Part of a small language model's weights: normalized queries and keys.
MLP neurons of a small language model. Each row is named by its layer, matrix (down: output weights) and neuron, and shows model dimensions 112-239. Each number is 500 + 40 x the weight over its row's rms, rounded and kept within 0 to 999. Numbers have three digits each. A neuron's up and down rows have the sign that makes its largest values positive.
After each neuron's rows, "fires before" lists the tokens most often just after its 100 highest values on Wikipedia text that the model never trained on.

L6.down415:420559534545450519513480464514430587533530468452517425510504462535488483562539558480479441449470449508504517459503557468541509469455524496496464511519462517501460514555505475496547521475499505481546419527405399447529509467464487508467447496525544521535509477498503443540459518526518478500554471519513477508497487498494445436486470509482504583518484513493547547525530433521537466498550
fires before: "\n", "\n\n"

L5.down62:534482517537478428540536495481480534470492522458527489468537516487500569523484492492473479488561492485587482502450518506593483469472521473470412423518515443455488457531428582495500420462509479521516524500430498580490498478500456456490477489557486473515517557529463560480590524508542530488500457483531467567474498486520549489497504563508507502484571532485456467582534490521512461456471
fires before: "|", "\n", "| ", "|---|---|---|---", "2"

L8.down473:471543545470469513469542506478517527540496489473489530484502425490484516548568608452515549558535467531542537519481481464451554497513564497447525529527514533571492566472538486551536522482435545482447409456486451480418466513433486517563559490514482500515488454520551532468514448535545496459504516400493453521490570495490457491534471606461448524476477488487510501556533475487515469484484
fires before: "\n", "ist", " m"

L8.down702:519571474520515518489506535573447454528531491533536431490521528530481529493529505531489489507594524540463468521549506456532447558558539515566572410526509582462486536513514468486485433454538543471488468546495457518472506542459487496485501487455520453516474454505527508484446527510481452572470430551546463496516480540515503412572527486549556503477463507480488548477538442517481537494510
fires before: "2", "1", "we", "med", "ates", "or"

L4.down75:495465462509493525523564522531485406508538515473490531446578512516569518458485431503491474546456534429524571504510547537499557509478469545494479481541589503493518472545545544575484474464563459555473527505494526463447441487498534415553479455488464476449503464425515571467558489516493438599498562475550567496463539416520513508503515495445500474488501577535501481466523494495505524550519
fires before: " | ", "% |", " |", "."

L3.down294:502442512557517505543530514461473471515510512465527517506497499532495484467566480521496490526465544462486478462498380471550503453487463582507527489574505499487504534446446465432518448545566480538484542494497466515456513562499530515515445506552462472526487529477438569481476439465524495506481490470432502500485530437542427586507547509541568442603481511516514472517511571542522580487482
fires before: "| ", "|---|---|---|", "|---|---|---|---|---|", "|---|---|---|---|", "|", "|---|---|---|---"

L3.down180:447526479564495435515404530424520419492506470528418517519602486572501516489544537567448487467541432463495495515573547518460515435476537467525561449516499517441571495545501533504518517541525482448498543461515488525457463465539537486543590520463503475582450565461517479497500447463559502565497469485513533618501487534507497539438430494507469489455479476504489486506496513535483513480495
fires before: " | ", " |", "+", "\n", ": "

L4.down292:467510479505521498506496496438455521488544522493491476459424487495458544441509506444537495463575484494536535559486458446473455501561531514540471438497514585565483469527487568557502533502523405519486410502464419463482469478501509492510537502553458565510556460496440509536461552548592503497488510544471435471509558475503526447483534514463569571441485489529550537511447427443472487507512
fires before: "\n", "\n\n"

L8.down547:492570493457516522467459543475467452437580513527529533556470515508477566538512493486518548486500487469461465524494460576529527461471538521457501546455576482544494476428454541482535459514532489498448485550527508474508481529528461474529476525491512512519537550473475501557468465459530549487459533535470462481530509529528455494445520431549497513472441484471532519470469425504506545597446
fires before: "\n", "==", " ==", "\n\n", "a"

L5.down628:454559561607465496426556453467505445503496589555549503482506504463514451557450437491451480475500524491486567529472592467463474535541549501445542494512515488496547449499499468576484517502488513475456560439401530526467565561536537449464484548533541479561469603543539549442527486585458480496516509485516493499526534526475561482563487530483484509491521460525426437470476507512453541536509
fires before: "-", "- Pro", "- St", "- R", "- N"

L5.down340:481479462556493516562490536567511521566515489450468506494513465520476550479553499478487466516493515519546426485514456489504434472431519455544463510507442510545542557540564505461585433473515503510561493515534547447497500497543496476503517510489491432526490484504435499543532495466550520576501476515539507444569365478445541472499462494495472466501494455433473546547489573460463427445485
fires before: ".", "-", "6", "2", ")", "("

L3.down544:470479589508517486399584481454481403504451502485556476490487512465496474549487476427488516477530480518460537486534546556436444488532571455517456477446489507482541529476531577471524511543512513488543452500412486426521452476544446501539483556494485513458499580529460530450546461498480466475486462463528530477533529498520523455534510548450497540493541502505499530518492499534539538542421
fires before: "| ", "|", "|---|---|---|---|", "|---|---|---|"

L4.down675:503470477509522490555481535538428530517517500511449430546481498441487463479431527400453583477503538456566510485465500522552437498471504465513459472608384424509543418495441427488461481485577503605452533564603461474522528489518474481487540429466462508555514486518553435483537394466494476438475528531480412500449451542523531496494481481538500459560471497473484492538544455456516474508502
fires before: "–", ":", " | ", " |", ": H"

L5.down593:514550545435548449514457527469482498533451600501449548543521521506515527480514513464472504526496547495493499409531438504568528490535513427488488511500519517474480504478507465547534414540501498440550507520549514557471569497513509530522508585450515459583464540492538478508593526509467547494548418527512445532543565451565502524468513485483540529494501445526439526441472536462499483503405
fires before: " | ", ".", " |", " |  |", " |  | ", " ("

L5.down278:433514502465481529489504539480603510536522508553410488524478472493509467518530517491514501443544480480511410509458535475481498538503492481452456514479483531559449498565509456469473504566498513485471495536479489517501537561506522502443488432457504485520493479493539474514511555522487500445489508398519454450571425481491463401519483435508471525479472485458500582467506480499482506523526
fires before: " | ", " |", "–", " |  |", "; ", " |  | "

L4.down329:446498510497511467453527497447526507536472467445516453524579378500454421478490525413509473529452470405487528516447550465499435518528518439469490484441449531513462544527534500469519498480442406492481478525489442445493430472610479564523468502510486508442497451505507477552466545508474503530479529504442509483506467529436506497489502452515480547440498469520490527545526463436564505418471
fires before: "\n", ")", "- ", "\n\n", ") | "

L4.down477:466458415469513540483498536511432516468600460460555455536496520449546491480457465471515605521499515546489509500505451489561421580489496606443477499509464459554531529413519488476501398552468459473530487537459431446499469491510515493467553532519533500451491411534545474511475411470444499511437484496461501536468511494537496489498459503485473513479562436523468515487492498429519518533442
fires before: "0", "1", "2", "\n", "3"

L8.down386:500438527534415536560531426512422537550515561553528579509485444525497448479482485470535476481459503500553519514504492516581501479496544467464494484478467498452485477522481451537450517476503582513534495519476435548461522461505556476479496496490547471466475528435535504492480498473467483538487544494527504493487490514593578541542518522493462506589500576505517461399443471460493489467518
fires before: "; ", ")", ";", "–", "_"

L6.down657:470431601473529401525499523511432454430537464504552461566533520565470497494494480520515540539465480462533492542565460569503495600518532473522491495465510479401506468489453538547446572449451470531478512482469480458528489460540523381493535490423452520485465540491507546502532513527517531541475522502493523551564521499472532481407533551474562445479484456498535482608460519449512502488496
fires before: ".", "2", " |", " | "

L4.down579:537467438446524442478500535499435484473477454526567430469606576493461532506559507498472461477477551526544499514510557556526557538480526464542526476503538410490544515496463523606512521455437547549469456537472516583466464507505537448516468468494478469576509497433433496476518510491431513554489523520506560517544591523434545518498470461496549496480493522471528527477510477515531509484549
fires before: ".", "5", "6", "8", "°N "

L5.down169:452510592504557579509478429487415452532551476537492461453548503478564464504504529479492505479444479518484510518473523443519516485441460475518476466465426513549496506488450495487458534455494526526483464520499510526522450570511501579531493530493579539444467567532434508518520546484469496496439517574493533489506448444479512478497417558559513472472447505541503475553521526449481485503486
fires before: "\n", " |", "1", " | ", ") | "

L6.down272:477503463462501490536482457523493487521446515519508490476542488531495464457532486494517502502492530544573475469481528529520429527500493492453462480460539531523496491437517511534497533415518518637437491542443479456474542453508486456506537508556518492507538524554530526494486432466556530545513494563558537443498568442570464577488484521521501486507477441594517497521503470436553542466507
fires before: "1", "2", "',", "12", "14"

L8.down31:501437538475548435423514513511497502606502451481483470536487459522469517503516514514516511494486557574520529444508494524552504528556445526476505509545468519458498541499526525461519547518537456488478484549445474569507527510484504532557536575430515549542495509502529499404435537504592520485484536504559611411471488495531454514593457566574565464511503459471463499528446507582485472497478
fires before: "\n", "\n\n", " ISBN "

L4.down539:416529499508515546501498508464483536498565411548484538522466521493523517531516486415486474515406456516516561496525499514514556487533504464453518533488542482536500531515505533552502551453460522428535520484501437498507517524511571544506561555488579549520523489548513519405569485528556501488500504571499498434547544473465471469464545548451449498518475491455592473484476380486499526479455
fires before: "\n", "\n\n"

L4.down101:471469483489471489517515445507493531526540530568518514479550456554514477469538498485521441450482496510499433477520503465538473506529489489526500475517507594450498455512507510597499540401425664525437490415416441667464505491427512504545502482458470515478501557493459508471551472554475478512486465476481493502552496491548585473384518524482515492485458534530527481485503531507570452505482
fires before: ".", "5", "|", "|  |", "8", " UK"

L4.down535:485478477533408457495531521549548544523546516458410557512496475508483451431489517560573485497516549418468493453573474525471608518528575511556502453521418502528485498575536533481553535527443424487511468493520538524502466469534482550573491503495462415401500498455512534520449498527559583583483501482554509519494503540486486540530502522533475540532452515466562525547517477518411527524485
fires before: " |", " | ", "; ", "% |", " | .", " |  |"

L3.down671:439428480477479545518539528477445517558464562467540536509508500435566438535539498437538560522487472472489498448492422511532518544494498547528474476403487496523549431496426527465473469495514467525448532555457447471496520487510499478592503503473522472477457482518514548529453430519470474531456481491424529532549544515513497489550590509490493461547552522478486519537527504524515542460509
fires before: "| ", "|", "|---|---|---|---|"

L5.down454:431536459509527551547433434463511528493541479479514518512539555470496558495519443517508465564445502455480535511540488451486489506472517458500483516504599474432467425460496463606612510511508484435499459549411492498488407438497514491432533530539533455404512530487506472509480546557538436449512526525548521521581545472489586563491460527490464488488513556498550501481467455474381467498467
fires before: "–", ":", ")", "\n", "),", ": H"

L6.down629:469596490485507448465603466426547531503460478528437512495503429518471458479515568387481556485540508494522455504432540482476536481483478472499483458496457496541534545473492548483482427473460478439480542551529491485432537494540506433475543486495567555539463577476441517475487524531521524460495525542526489550491511489480496543549469526461511589497518451463510522534475504433468460591514
fires before: " | ", ".", "\n", "0", " −"

L5.down22:498524499563471528454483496494517569493460493534479571442533456532446567524494533479533534487453524504476512541490540514469480508521511496534514534478505531474497529489497447488422520471535519550524528455406413601459526483568500533532558429472490505465496485460520539508520531471565462512561474473485398568579558407515551454500463520489558581517496552478545534456516461461470503495555
fires before: "\n", "\n\n"

L6.down464:506416446518476503549552514516526547501511514469458483518497535602453474521474510596444443532467500587543520566464451440520465537502521473570457472465500510536468536531500494500496483539428474519500447491491445446479545539577419509429533472420534462427435486469505535536497487446443530525521452592475470554543616453502531520548498472493511507505492475553522486502551498462509533515538
fires before: " | ", ".", " |  | ", "% |", "\n"

L6.down96:528469449453511518480557466524461429495526532519498496461455566480464513509450532489518455556492510536557468525536503540509531549500413460525526570487392523475480526512442554544426514557423460496415527537584462478468469504512535479524491550454516491473479528419505524475570506518531550499501538564501548458512553476519433486453478489525512516524521464536491497470519554546541588448564
fires before: "| ", "|", "|  |", " | ", "2", "4"

L4.down42:438485498537519429506507474440454523497518475425414486546459486455559499546451517412490466518476547521477469515497481436525494573426533436442518542526464515532604463456500507546483551485552515520512476516464488467504572526588504514491551466522490471475537543511512461470531525497536477513486465578481530481574520496458468587484442432450464466497493443501532533569524450519529551486506
fires before: " | ", " |", " | — |", ") | ", " ("

L5.down505:545488539426442445452460469488465498488502538580514518510574515499541459436506469490521483527503411566416532542506535482477496495507477496498433522446464478446508554496471507566510484388524555531587454534521449480469494451505523473438612507489527478567503539460516511472539505504502454497557471504533445516516524482513436487567491507459536503543464508447474500478491519481532509474451
fires before: "1", " | ", "2", " |  |", "°", ", "

L3.down371:543560517507471506498441515474491495525506489538464474589520552501442491485552507553578453520506550502485529548517484566498545446516501521443543463524536430484562450477404528478545460521484490482498566502489543471398461535477552511488530500486480433540441522577417534479541481564542460554504496483473509500394535483529438509490482479484445491496492531578532493519479544513502477531515
fires before: "\n", "\n\n", "=="

L5.down111:488504494532436436500483516561525449564488478506559459486556563540494572503503441517517532508530506492538606559469527464520497478488521500472424471477523491582523529495467541498482497490482461522524494482510498412524469465483484524481559471512524568480471465471458481481580411481560506458501525499497549431496439500461524544468547531499511548505483490470538525423505510529460548417492
fires before: "1", "2", ".", ",", " on", " and"

L5.down100:502479572494547538493505540428425445486485484531500484479461528496479481458506494520459533457508459421476484477559483506496569505466485463512497444496413529470481497434477513490519552509526475496521565491486509566482557489565529552488563568418548446571499603459473500552534491483510460502467545509474521524522547524429557442448505521516470546542465504523537479564462440474513447552460
fires before: " |", " | ", "–", "3"

L4.down541:503528538491522456500506450457468513493482548494479455521495547463535502501552551454477508469502442516471454561506527511464414513512493523550517502471452451503522528525466510490413478527471522494491526492465523505468433494481472551491453525472498466530515534487536458487452529461473455533523493538498464534491423449508494621507481486566455494542508516488526504537480471471516540469529
fires before: " ", "1", "2", "\n", "6"

L3.down420:484433487496441491526464520520525521469521508430439499519498510519509580504537500525541514438495501474463551513474514479498447533478515507512480604553522477487541437542512437484503481512500442506499507485518515459559562492451468420373460512422463450462457511524538467517467477476550467403573486494499503489549484566479469530484490550547473523429556532563497547456457496505538514505485
fires before: " | ", ".", " |", "1", "′", "″N "

L5.down40:503441520606479498439484555519443439476514523519543539511492422457416565526423461471474504499547490493515597484455459546604513525501507478511474467515448597485487497494505478476458465464456462539485537537442383577503493474498506460538570486589480533550485528500545522454513558485482516518511456584507481534508503540450456469533529531509538494433472492477501476564537519514489456512441
fires before: "\n", "ox", "\n\n", "| ", ",", "|"

L5.down231:527469473495489396500524474521461455478531539538503482476507529521503534517521482545485496573529448480539584480561516552498465485529487546458489456524543509448498486484493515531512503443484511633452476581481504558515522551508478472532462496524508517538481503505457508507480505566501494512540508504528519504502652556517414507476538496484549473493486519549472482442504532465524447514497
fires before: " |  |", " | ", ".", " |", " |  | ", ")"

L4.down311:521600522560511537443514514534558517461487544498462476475483530485465495508509548497561449562529504502459485575517545484412508549445493495546465538530443444471481509485479439486579481415509458455566508467521463483509479505529540490467518488560447467481511482468527453476484508436496481461479469480469441553466428526390523532484426498502515552508490445508552460557520471505466531495500
fires before: " | ", "–", ":", " |", " ", "\n"

L3.down666:527475443507492479531502531537522524501468495532450484498525512464513533463569443458525523458474522494468518479513483499451527564504523481503444465460425483515494537552480522557407453466449493490513529422569464493511551501492504444505488495371484494484452476503491511518500487533507418462513522475495482508494529519524493485493543507453524447495468555481502597503465514396430523473546
fires before: "2", "1"

L4.down600:545509515545461563581482498551526477524497491456479535503463499480520524454512466488510470413505517464493505487510391500454483518483472570551486459542496487445511489488420500397501519503557492558506536449460419414548523550481438441453502480515487464409416554535525488492398523491510504495506493430491499547518493509540457437574504528527462524444548462529504534579534564521517501497562
fires before: "| ", "|---|---|---|---|---|", "|---|---|---|---|", "|---|---|---|", "|---|---|---|---", "|"

L3.down329:532537431423455564426495508537476466532488597435528521565541532513446501477492507494513423460506578487514531537464551504531412512498492451555551490468507518529504501505427525413531512579442532493447513522520457538518463526530512525491613480544503531575430486381450516533543547481509490524402532498507514559475592437512434500531529537548489479529532529537519504481525469531530505473512
fires before: "\n", "\n\n", "==", " =="

L5.down675:486507440520479495534526510543556492530482504507445409660427489480475469448481510484460493555502543439463468543475485475468530455490481531503491484530412540510527486558500478504523467521512481543518518552507471560460476446565460469565494489518509550484492521524462521559484383469565429515511503494495514468521474488439478504564462441487510532474470477526506528549492548355556466494424
fires before: "0", "1", "2", "\n", "6", "4"

L3.down22:459486507499546396464481422478509473501562480491465456478490497494460525494464447545523501553505496419562491499427463539469533551517487481575550504453492493495551480480532537527522505465543491599411596545477511518459491526481498495518449495481463426532533517490463552503506488534476448577459490521497486437468517518462518496473539460460548518440485499462455409552493539414586504505481
fires before: ".", " |", " | ", "-", " ", "; "

L4.down379:502438528503468472490478459562513433561473513480483544523461539471530561594448571510512512524472506469588481518445533532438500502466514558560445478520505508480539514535528615481483495524525490502476474486495598443553489491387467498415515520469442460485512606506482498546519482474530489487526536436477482460468446464524467466457512520538524503472460519500445480503567530498471455589482
fires before: "0", " |", "1", " | ", "2", " | ."

L8.down675:544510495478518438483506480411454478447536495471496462493499487478541558458442541565526512572499492512487437452496396556510412644535505490475498470453505537531513507525448531509487393542442489487530486485478503476499476519523537445528530540561443518526512480489457507542521518456525600485505492498524611533519517533552416514502472510545509468493551497484559523536548513532444513411504
fires before: "7", "4", "0", "8", "5", "2"

L5.down241:598425542595516427525565462500497470470543546590522524509500414461547563520508553564526504548525536486555503522460511531522427536491510517451476536508509478551547520504445544482505508495525466500503512475493472441509522484503499568450478493591517469547449460457486553471494511515472448508534516527449541482484590484476433502485534502572458524509477473529403448473508573498474542471566
fires before: " | ", ":", "–", "; ", " |", "-"

L4.down37:525534500553568478491620523485478505526565462537505465530550568532447444544497500504533548487495490595492492514521569556480572448472453495457491494520512546414477542552534502486542461519474430489541466470515509454525442509446491530468626551411442485520459594498487546492571523509528480567543544562503511491404470437517465502497432479495503515447472500502544518517550443553496443491601
fires before: "\n", "\n\n", "2"

L5.down482:501462449471456465516469541512492591451389489506471467523506522474493497463549526516568450498495510501516554463593445479478489477432447522521485567540506420589521498484563570564511476495494504503519470547556495522508490438535430528442585537458553519492533510482480525585605502401451457547523527521475476437459554569514480495520515538483452464514502485539516502500472486452465457507525
fires before: " | ", ",", ".", " |", "1"

L4.down3:498471449487484491527471563505576493477459518577485552500452464406497546495476533517482506537472506493508545450517530534518496455476550462399506564494475461476523441513558488496490491504518517497502546536468479526440517524427477468467472475483534537438503528536561400508524474512496485441519481518477558444473540522464475512537491482580472500432468404498501503372569523532486530419559
fires before: "2", "- ", "–", ":"

L3.down390:486542479482443514444479469501539490479526500511466555533531490565564524510485542559474404520493573475531502484494548537492496478452547488523466442525481437470479400466492468532484533542467481469528481519473525506568513530458505558465555495470516499479441572475471442460533558446533495501486483499536561437510552509508516501478480456513449540512454489514507528469487485545490510484537
fires before: " | ", "; ", " |", " | |", ":", "."

L5.down197:547494464539518427524553515508521451475516523544485442540503504549455495500496492511505465559560488508493579564518533553483517458550512485567560495469580509448466496609512531522467524495474481599455529507450432453514539543515430448564496456474491553526467442500479464460493445569455556516501535578587517511479613502472486499480534482465497492488570541511525494475460451444534505520544
fires before: ".", " |", " | ", " |  |"

L3.down253:525545493497459526475529441469487501536471573515503549573445464502578468531440531547582510479523493579578512546554525480465454485481572474444511503435464453538469491535463510462426485569583519555507517520486414516436481564508532531489515537526510457587527419554446553529540525521515537537442470451551538524465461562515609509502421504554487490503552534518475504528453507530449537442546
fires before: "\n", "andidate | Votes |", " % |", "\n\n"

L6.down350:553563421495469566522537530475522511481502433558449485508502504478538521491562556480521458509560543490543511390432531494506504508430516591485573468560501446443483475491549489468512450503549517447466491501543518534502482502491547488451506464451543489455519491564450494485549498413512447482453452551550505457511491537435520507546534522506420544538500482472521533477477405507499509551484
fires before: "% |", " | ", " |", " in", "\n"

L3.down434:417515408461474508488481454522503508504524490438483579507502508548472519507570525503512578474518503563518525551476467486491527537564453477527552554449487542518492519471501467475513505483529525489475502503517496492506514502478539438442541481547521520583584461477501466527463517494479471521473486473453561482527486412502545486487481497511502537517602461491552602474467509510504526551498
fires before: "\n\n", "\n", " A", " "

L3.down396:472596462472507484426408467478557510468416459530491540508489499458471491493495565534495404475498462505465461545473486501455501584516579499460478481511499496520533507532483488548522530492455503542509460492430543483464546490537468499488556506499532495481542502537496407453561524495450496471502527462465489460465562556497542535453493502563428513398436562512445495463456490483493460537630
fires before: "- G", "-", "- "

L6.down503:484525482447492485459477580515489463490515516454485521576541585491503567466462577502442488594519494503492514548530482549526497538481569486508470461493535589527485496452411523543524472514526471563498507481424473502483599473509493459507510564484500496508488538498485488508491444504509522490561437509480457473495565458563475487517525563461503510543466415541440493429507493490538453528555
fires before: "% |", ".", " |", " | "

L4.down124:563480461460468524419477496451583434532501486497525500487508583588465492537543536548436509534518520495506489482486564551491565542500480472545485499488518470459478512503493548497423376441442533520493435576554492502473464451474547478476450504408434487500449461416518537517539445523442490467503500491498441527546582512450515488508530552458472524471550538525470484443502433473548545470520
fires before: " | ", "0", ".", "2", "; "

L5.down302:439488452548484438530471505476487485362491479514479508555554497528505525535471499488550510543533514491496498465588441461532488548524466500513520564528497528425474461473485521438518559436531451552543511474449468562501461493460486438413520533512407435573539567497458508509484468546443491431576521520462515496551499459503526488476496452497557506570498486533429501507465552497519486481439
fires before: "\n", " |", " | ", ",", "."

L8.down524:451451471504486552438490438513523506548514496536504499516413496510445475563456449480474498489539449465497467555485506542532521493513571488476546460527513502514485537478491511495481463547495599562491537525542517529411530432469503464502507511483505551516485603520461476557504513518562499489532511503523445443471442520551466582477466488456529567484446534537523444560483482498397578489473
fires before: "–", "; ", ":", "2", " | "

L5.down217:542463499509494493425509476445484477552587490474485521516459528530498474585427528516489530487473544497498517464501536492505493520418501454558432543490412565488472545534470468552432409502477517479532483501535440526608390536528471490450553515488476489506530569474569568452511501516561519520536435539506515528543502492532510457494466430494512487498419378458524461485481559471474513541468
fires before: " | ", " |", "–", " | \"", " | K"

L5.down526:508449545474487431497562494514526418511540556537480462409471520484442451503484430548529461574503486488581562565532589513411494483538397497421459488453509487529546533539483485480454579421509510480490458456459524481533481414494431452507490486431496456491470539459493527486470481517413480560502494506481517456509604504495441527444485460512536478388574503494521431465458522556486528592520
fires before: " | ", ", ", " |", "p", ":", " |  |"

L4.down572:402523482551509462550439549442506504424529441477438501570506464530512523533518546445555522509442507471505468489533504467479508535516476520455531483523447520533492453501444534532420468516485411536497494525480523550444493531526497523578526502521490511471562455420495513431566500458498468511464493550444519498565518508459527534491423573487472475478482576490515545461512443502467571445527
fires before: "\n", " |", "ox", ".", " | "

L3.down245:494481439532557484450469483495556598437487576443470511481479464494487500406521503551535491506524460577510446574508503489522495490532482543468517515511484505538491485557532488528527490418537544522539514503445510453497478505487489534496461522591526483547507523465529500546521510465498483551524536525540534454462494504511539490492515495502459473516538476533416412505536492518517495546563
fires before: "–", " | ", " |", " | DF"

L5.down425:450515505479475531495434508529543497490548544528501533525521415562548517466479555516435522561485520470507544454505522525445572399539511511452498563514534448509480465422492482516493441514546487515454576559531506556506466527509532510491514474546401527498425502501517505507482501538400475493499549516511473489508475540495534509479508482484505521553427533512462488468486521557450525538501
fires before: "- ", "–", ":", " |", ")"

L4.down59:484500485502460510516532452449489478472476487541518476542543409455506489507452554499433521454490453522491483440526473509501522599524507533452545539480495443478501510488467459520475526489497484516500472536460563564474440478495526525439536533540529446604458446609468508498558479548423437493482538452495546514443463468503477567516553467531538457562425387577513506505403468480595488511531
fires before: "–", "2", " | ", " |", " | H"

L6.down381:421478510452553488501483473529481533552538561507480467568484454440557479495499486556475484564475535510477509472548449471534442562455494537522552524469453480552515471490463520543437510491464511506430533499505474497487469508558509573484483498525481473527502530541544494462485477511507483508497527549557518449500504428587537503495481488488479487571469513402501539578468492454547499494478
fires before: " |", ".", " | ", "\n", "th"

L8.down271:444497481494493453522539454491545483454512565481463531502469449462449538485480567451464540462487509499563516549460426553496516458463503507524520527487480504448461517469450538421489463511514536524481434556477559488484510505486543532474565508568471483575485504553478457406506530457493547442501528521527522503525461528490454530538517527533482514513559553544489497526485494514522548538467
fires before: ", "

L4.down245:499494465558503517424498500450492538586461510539530489411493497480511524474476531394483472547562559506526408566503562473524442530457533446551504470431506519512522557491484507477555508469458525487462485507459470464474404471514444598487501509438479459463473520403541515499528497433510515556484486456499474466528518506444523500549508476487472456455492468411518453508539521514483502470544
fires before: "1", "2", "\n", "\n\n"

L6.down564:522543554473490496506483519436485537491516554551451466459508489442461571465550477467455529472534481554456475458510444489416480503523434504490472550582470518503520532487496458446544536493560502511527515480506480455501527506409526420494504536454452418470474523567456555594523501476501534470511520535459524521607497475466457536464503477548556617518533512486496472575541593482472557517481
fires before: " | ", ".", " |  | ", " |  |", "°N "

L5.down77:441493428468571483519473553464431529465547511461536456510427430520504489505466503480478489530470536501487505535500434486500446522515486526440482483543386504469537564547503535438474535400500464562551503455456482477506551500548448478459523535511521473389559520487560436466497476432470520512446485552450467509657559601533485510499450545556521529519426445516532487557498480526489406520525
fires before: "1", "2", "3", "0", " | ", "7"

L8.down178:499484527496531464514500559492504487529471451510486520458527562509509521528511455561490493569559444458478484486504512498578463569512471443426557520494467481512444443540523501548594530516464439557516538486518467501518553493463429488519510485458490537531510496520492493511505486536445533538587434547418536490534573591491529529497522465532475472479472504523475532463502433537379520508414
fires before: "% |", " |", ".", " —", " are", " | |"

L5.down303:548537537493478491478496502475521548476535519516497446450555465534491428519593542499487515570495503457428444445505468475476534506512461497489455482507555515602569518455551515530487493523439474485552438460503443512478478482514473554525516448447485471510500539479527499458538520498535461442516453478532505596507533540472571542466478474447529514503546432448539515564454525390440548515507
fires before: "\n", "\n\n", "1", ":", "2"

L8.down516:460551576514481485568438502506502456451506490451462510501491475509484529445529551481463542499510470536511537429501433480421471448425519503491514457506521550476491500482477535529465485522519522572446497491471471534453573464476486451507432452450500475531500446500446504477507449520495504517492488505457473543561523444570425542466497472534531485474545446504416471505506430544474484549532
fires before: "0", "2", "1", "11", "9", "01"

L8.down338:544489450520469492452502463542498480408608524513496582445539490539454537463496511544500542472503521490414466499468579531536455484532492491525483467527482479457459467481455551391493532582504440482478568440519459470488530491493450453502488538500465413530469494493537530519515449474490570364489454512536493510513555520465511469546607402466516498573468485515473431505496437461554529493438
fires before: "\n", "\n\n", " population", "% |"

L4.down643:464446554548479518467492517472519422482508499492449489569493505430548515493461433567524501517542465479494502576540512443422441544482518493455496519507563508481572517544565500621522520540467511505476514462504506533419509462494496499502566567539501472503499544547438421527477559551487448478486503486474495565554543493518575519513481560581459560445461528483576537500464473495501511578515
fires before: "-", "=", "- •", "- "

L5.down66:543504494503511548498455466480517455494518475501481566524539506560499506525491526466513511497497518500513513433506454473457461505405519497537483463537453545443518484578513452524477501525495519455470437491478454536566408553563614446537495520498488509502510535506492503495452522475538546457563524504461503454552421501507539467465487461472567480519445427470489561561432506452483525517504
fires before: " |", ", ", " | ", "–", " | \"", " July "